{
  "n_layer": 9,
  "d_model": 256,
  "vocab_size": 2048,
  "init_std_up": 0.0205,
  "lr_head": 0.00561,
  "schedule": "wsd",
  "final_lr_fraction": 0.0,
  "seq_len": 256
}
MLP neurons of a small language model. Each row is named by its layer, matrix (up: input weights) and neuron, and shows model dimensions 0-127. Each number is 128 + 32 x the weight over its row's rms, rounded and kept within 0 to 255. Numbers have three digits each.
A block is one neuron, or neurons of one layer that tend to fire together. After each block is what it responds to, as a language model described it from the Wikipedia text at the highest values.

L6.up14:119100180150107112068096138132132130106089174125173177161153136107103144135126177111089138145136141104138109118104130121117152094144092196085107144091170084173115075144101045095111126087098147112116107098165122157122087109131162103107069166097135141060145137207131153117155167148152184162106071138149118139120109055109159116098139167151128168091092154176094074187128162118157127119061
L6.up206:105145087117098144161097065101146110115134109160095129082135123097144093161123102127121147080153114145097131140062110166131072168118125125079160118184099134113128160102146110055089123097136158109095168119125096136095055104115100152119141138167092164103115055153118150088098139081137151135161184158178118150200114149134082146115165155136097147147140138087117157154182137131121160168122
L6.up474:158129075130178083112109173133146108202140183077142126091092151156126128100111061171198145160165099145179189166135147170105082165167107092086117166132125181150121146079139163079133094142137108108102147153103178120077098097129181095126111120113120101128083063127096180093117172112095164084125127123126128116138130078085103121152176176112109140191092100153167135129174135155114107083117
L6.up744:150157076112150068171060149165140134154123196151104130103095160108114155102092152116151104127103112134185090179129127126130081156170125152109112124152213141078118182118136101131113124133151132080067084102147140124128053140136107089165161052100064076051162155134109145143142166097140214160167169114165205122170191143124102099137223135070134125163132108117067123110116115121103165071115
Responds to: Decimal points and thousands commas inside numbers, plus first digits of table figures, e.g. the dot in census percentages such as "6.7%" and "1" in "117,491".

L3.up718:150168152136141129181154127188140162122070123114131132196138164126149074113122110129177104132159133129062118142155124120153121138153120129120134087172145103168048143128073043153166087118130143107126130140117169087134134139166134125081142101129156139110196130168162164121089125112149128199144086166143234153175145096086146160111151146064075137076188124104161099135120137101056132149087
Responds to: The word "of" after quantity words (one of, many of, a total of), and odd mid-word pieces like h(our), over-sh(adowed), f-lo(ating).

L5.up34:098123185127190111129126083088183134186104073078146049135161142059169108125165158134077139174175180134094114097139161092149166150123144121125110097143192159144117104128099078121125034172143148084124103139109085135139142147107137120164105131086141150134151111155109166142121149144066118132113155140110152120061086134104170144126168113124092143185099107092151173155105127186201179163144
L5.up348:127140095145125101116171132120098120153132123174110121149093117167135051092109166148133103099129133147132132114180145166114158154156163088123139128155152112117102162115064141218107108184090138114156133142113209111114117131180105136112120071097157144099075154107155147126135117114124096127115087075119208154120106152076106123101075126141127147073119059107120151200156185159120118095133
L5.up370:146158067123091176158104161202134088115099119151199105119153138121129152064133190125142113091135135090156117080113153133141108118132089129183107146136106172095051155132152120185131146115113067111138121075076132098107102147109101060111118107158103112083124127135121159113134092120123115169114140139139101143080131113105113100101122148143106107159155163105134113140093114134116146137109
L5.up416:090140142162106155137097090125183082118114152145074112132078177147112137130122170110119158142151131096114135073134095161054156095184181166138069092110120183111093120117134168176131129120118137110135126104064093135168177152114120122152145140119110165189081108155119126144092113124144153131110137121124129082154173090123140129151077165109134096053130129120097090086178165113083186114123
L5.up468:162097101147125147191096136167094123108118106124090173095136125106163112136157165127147160189114216113119141092129183150098134137151094106118117224122121122145082130081153107074163124078130108164091140141124108122148109145120116096111162096144131173147061112180119108128105170165095093127152143171102076150077109096134138078135079138063126137184112145133118129118141204122089145153137
L5.up479:150104098139157155152099111098115117105112157172104096222081086094190155123117165156124168049104110132176122101099156156130134168137155129166068098150112122133082178147117110177138105191146139082102077123086095141168112135159084152136156073129118114102080128113158126072091113135111174173122095095231134136092132134122122092154155141106134179148163105170113136144135098157108158103101
L5.up556:157123110128103196171120093126124155178104205156144094153158054136176176119134158084156108136124132141155170137030152086128148135101118051128164139134116142113090108109099143167120055133124129066124092160170133175167101120154107161124054164087111157093112097134062116124116115137119144068093123136174178099120094113174165126232183160134174173100118157112115086115129143131124156104141
L5.up599:156135104125103154152101110105178135116068189133106096144108150149121177115099118119180134125112058156152130133146079102199122226127115111120124147154114176109089124091141150156139134141072157111045148161103056106180161128136116159102119081075141139123115143130174128094126110180203127156114115117159163095176112129129131148103115172159097158083124167107125063148112075198202137103151
L5.up667:119124101130132130103117175162159130089204112160153154134172125159114139151181154130191187141146154093098138127107180186104093137139140111179061123045107092204072137134136105123160125067140097152181046070134094089186142142100099098156073061132068119131131149195198090132125129120133138171091088117115171137129111132185144077100111076133109089124114202134100107078102113125148140131150
L5.up849:099118203163115144195077127058130119104120179110144119160087086086103122126141138134144162101158118105105153083081152132136154145137148156113146125149096169095169128168125080110145140127069039076117110128139151033178146121183116162120122116118122123112130133087107114093167095113146167201175084202141140100096090114150148146159098180132166215163122122104157086125131159145114121165141
L5.up882:064146090092071113112060128173113086139113152131126159129131151158133114125086136178154169085158119081150145119141139160164135171147156114140083103139111125190059137115100079140134107153110103134024102090131114149130107133153163141105105157126148129087134109139166149132167103145109140171131170161141118124112122162107162109135155160142215173163106099149078089129110103136130102129133
L5.up900:101138035121139087179128102149094078098100137124124100148133113139161134115134179120130113071072077123173132133146145150121162146138094194167112088132125128128153154155144088117122117143122116074146168118124100183164174117118186130135079127152065130187147122160103122090102165122113165038086152168183055187116133151092097132117074135170173116164101078135177083176161077158154135114056
L5.up958:093120098095136142161159113124159095106120116093170118130125055083135154111120169117149158161146199163156144186178154139133095107132118208097076139128037134118101155138089137143138133064131129132090130112086156170129149145142171179183156120129156107091121125122143128086099087091162192159099184111170131108101147123108125128155131192234177204103080165118101078102123115155137205163141
L5.up966:098164124116100109163083124070123158159097158119115094107076117154106170110144142038146123125119172138129106147112176052138100165125092183116153063148181139123086163089140078088145075125119172129138098174121194116136138150167129095017135102158169150134087096141141169123104103139118184127065127131122157088113139150159159107171142129145082142097182089119160137123200155121119187211115
L5.up973:096163106137143083174137121143180108135130168142107164130103122154097129088154205165166112033124203096104129129144117092158177086090125109160175123149167112131114141123113111143193123180158128114112092124086093116139124154184198099098089100171074113125140145143109124179115144093177160088157082134133147108145098163143153134136159089107127131068184088103133104161072014147127099125079
L5.up991:210187040117108152138104086139146137129114066122110106126097118135141105077086175139145160131126157139117107057137129158132172169091159101155193040094101134160116153151132065106115113182157145161195143151093131136180106152175126122180078098181092140131125200128127097143094122119124149133063098125115183160141149089159146150157113146091105160146117094077127101130098136065158107144147
Responds to: Token right after a number or number word, like one or, one of, ten-sion, 1,567, 11 yard, even inside words.

L5.up49:112106171170085095136133145135170088166146152181147155131151054093064093147151127108103122127176094143134107149107167237104090161084148102136109140102143161151115113096093138134071075189087123114074121124159076110165156117130061087100099045157142127141105145190125127099156168156111156130076163122165121184128172111130176088118103126136155132127087156127160149115052159070138198163150
L5.up85:109140122107124092103100159165103124120130169060091138106148160124138112065144163150123096181132136131196088178111180141111104175125073178067129128125125124122133173110118104082089097081146101107142087172109164122200119089094125080180164072170130095124148126088149127092149166098083196118139154110208150089180148148083125095102186158150122178136102178130162171127184128149132130090084
L5.up114:060150137137094168145163154170141132118140156126115145110158051122159158106120179123134148097115127136083123129123098138145084110058090145196119110088133126095118091134110167132128171152111147171067109117170128137129080124161137163102209104141094153163093138129149136121141165141108125122101129156169165174152172180114138153138163167048101113163131160151078115115101061083039127145132
L5.up182:170137185184133090139101133136103128122129132162108079122085103063162093132134136177168120157153131109149099142126077134141133115097112148102099076161124170141111146086112129087182094133127139161082061115098191153138073161120123081139121061075192134103136088117102181110112097173111178136113100126122162155097137134150127140150172153119122105100134103122116127093069097130107152113109
L5.up187:100108169070106156156127105133049077136062113072145178079067117115181133179122128157190132107170131220112094168102121162149136073144114166107123082138137116067132167093135058154153112071141078092137101123154154123113109116134124125136150159115121153129175158182167102145142097085129107191136135128156110179142164123132089089166159131127122119141162158091113099089127153194141132149138
L5.up242:184154132163113131129095109124052133126122090121102050151118055091168111201081131123132076078103101161177092140139103096137130185103040085115096169106149120195126101111129088106144161165087151121137109145066084149150113206125105122145147071135128127129113130170163200130156173157170118108131157168193158077100141123111123156111096139153168171162078154121177150174118080182123135177112
L5.up277:120150172133115104107130139078126094097170118144134073159052146148147112144129148178106146156125136128080012128133094094124145154063121127089124116203174117131103139137193122126147168148123136077160086164150167129114108108094117145102132112064117164107153183139044125164136080125168102077123179104139134099124133133143184134184144088111122154103126122093093128085148176159066092090111
L5.up301:114145112143175146126097076067104110107105156138137097094200099110154114119163179143129103138053140134129151168148125085080053122097126145149141112189174172113036169135107076105184142143144165154139161176134166088130154154132127159101122119085130138129129093117085168098122108097164092122119085138100169094097116100110064081125163161107144196069119125121120129162149182126134064099103
L5.up317:160193140094109179085150156112135169078148172159182144099099133104135121131093104043135160164153127179150116176158121115113143199125107131087082095077175110131119132131136192083152066177069145084124133162139134161195086087136091151079114143098102122118143105181155073155138146173172120151134116176139184164156127087094140056115220098136125116126128162111137101064092122168146164128161
L5.up371:060109134098082131133137190158089089157126122174131100113178177106100135126124121110173191114146127147153131131134174092170128141162107143134113113066192118186154112119119138040089103133086150130164128153093092174139095100123108092153122088139133126071084118151145182113078145137072159111151122146205159136162078093154148146103167105124078112109091127158072107191177171205136092140083
L5.up377:090201100103142142076109139130037089142151134087136103123152144103184091139105150113131151161136133118115127159127167126174137144132143092092137119162170105114169144155145120071150155075165125164100113109115121158073061145121076116184160086148129128169109129151133135116122106122071182146112118165140096129155155036111096063157143086116146193127123156067143122155111130166106142130108
L5.up460:133176162086157112111083149128151091129096051115089090120083140077143115174112152108154118168081093131175133145152080104107201163146157128048126096148169158129084145152144124128173121092139102195145157068163144156144146142142134134084170118062087089101118154154118136142062177138084145118113105167164096161176154092149075127132166139148167150123124112112128088110117122138171158182093
L5.up495:118112143127092154071143123127171159140135148127070163158168119043186112138083153132153126128164118189098162102157102177150143138138141203123117118094092169127164137150086125154155090058153095147137117085126126145111137148113133151086141116127146138117150094143138171085153171083143106139156108125092167117165122059132128171168162133139122103106145108138091092074098095155092135107118
L5.up516:071182151125159126154142139074119108126101132135180107078116125166105092127107129125147106139082127116139124104158098122124141154162142134113060097168140121071172137078130130132121105073138114186147165116149163177137111016181182114146186127134194055123106141178076123141114126112119119123167160129155126206142126128092051079190195112114084110098195150149117145088148122119140131092129
L5.up710:145220094098156163142113108116130150126095132133150147120136151134120155060155074151142125129156112163176158098183142162096135153133143175090129110096122083128123146119084141118183100123152134108134114133119131097101112158132191063176153109179143153116072122148165155108130089098105137118219172115113165146121113175102175083170111211179153221111143108092076081117160117095078102159093
L5.up804:092084177152121134125147163151124136158195130105143079127183122081171144123105214062102129138162095127114161093181117126119118082139153112144142097160055131083091167090062161155146096186109119134139079112134162117106124094153149116115162107138077176148132101105117164189125146192113163136193151130159114140110114150133090207130101092132146137098154085159138148108166156095119131165145
Responds to: Sentence-opening or mid-sentence words that begin a time phrase, such as After, On (a date), before, prior to; more weakly, commas, periods and dashes inside numbers and table cells.

L6.up70:158163127139100101122123135127102110119094111198098133180145134110146112169090160126144139125054128124161129119113174126120148191092110128141085113113123114208127112145142089139151117184087092074128104141166108152114155106098081157138072093162085136085127138128124159083134162130102172058111103141143173114039148153089147161213098172215161126146089081087132126146133122126084120126058
L6.up301:116188106188167159169136109187126160127161097092095159111124127077157076097171109077112126121123117135106120142117089110124110149144095105163117155145100103180145173098125100176116113143176170108127117137098099070151103175184173150125180095135122173094145138138131179129108090033105170136117160077157169159127135147099093125078091157158111155107143095114117116177153147164156139123071
L6.up371:088164108136123154111121112130116069137122131094100134138133123143131107184134167120130121121131160103172127126139115068128127171078154128134075185073179148100149115144113068116134187068136057163098078162154074141196135120156064133074134136104100110099122131157152100128170099128090111164134111125125167097131116108131115099100159127116168093095113120053136154089099098169192155177126
L6.up673:101126151139180081127097077095150143153090093139147107067181129059126110126135134130153153105084130103096103113109127082135070161109129152140138144104114097182115164111121115110072142090082095070085081149134107135164093181110134134170073137097098142133103149137087106107161129109066147144158186133126120172106099107134117148151142137121061133142137204075135175220074112121127129072134
Responds to: Commas and decimal points inside numbers, right after the leading digits, as in 1,928 mm, $14,974, 3.5/10; weaker on ordinary clause commas.

L3.up970:124168147100163151066135073197096109136169101094136173096108115083149140132143119103086137133128110137126086127194111095081131105135144097155111109124154156157067113153173125098094105058113099204118169107141070102068115117130053151157148102037134128166111145175164128178113084099152191127129062121109160152150180130141135044186172129153181092087102094118160111124134122138189101131144
Responds to: Words opening a time phrase or clause, such as before, after, in, when, until and since, mostly in biographical and historical prose.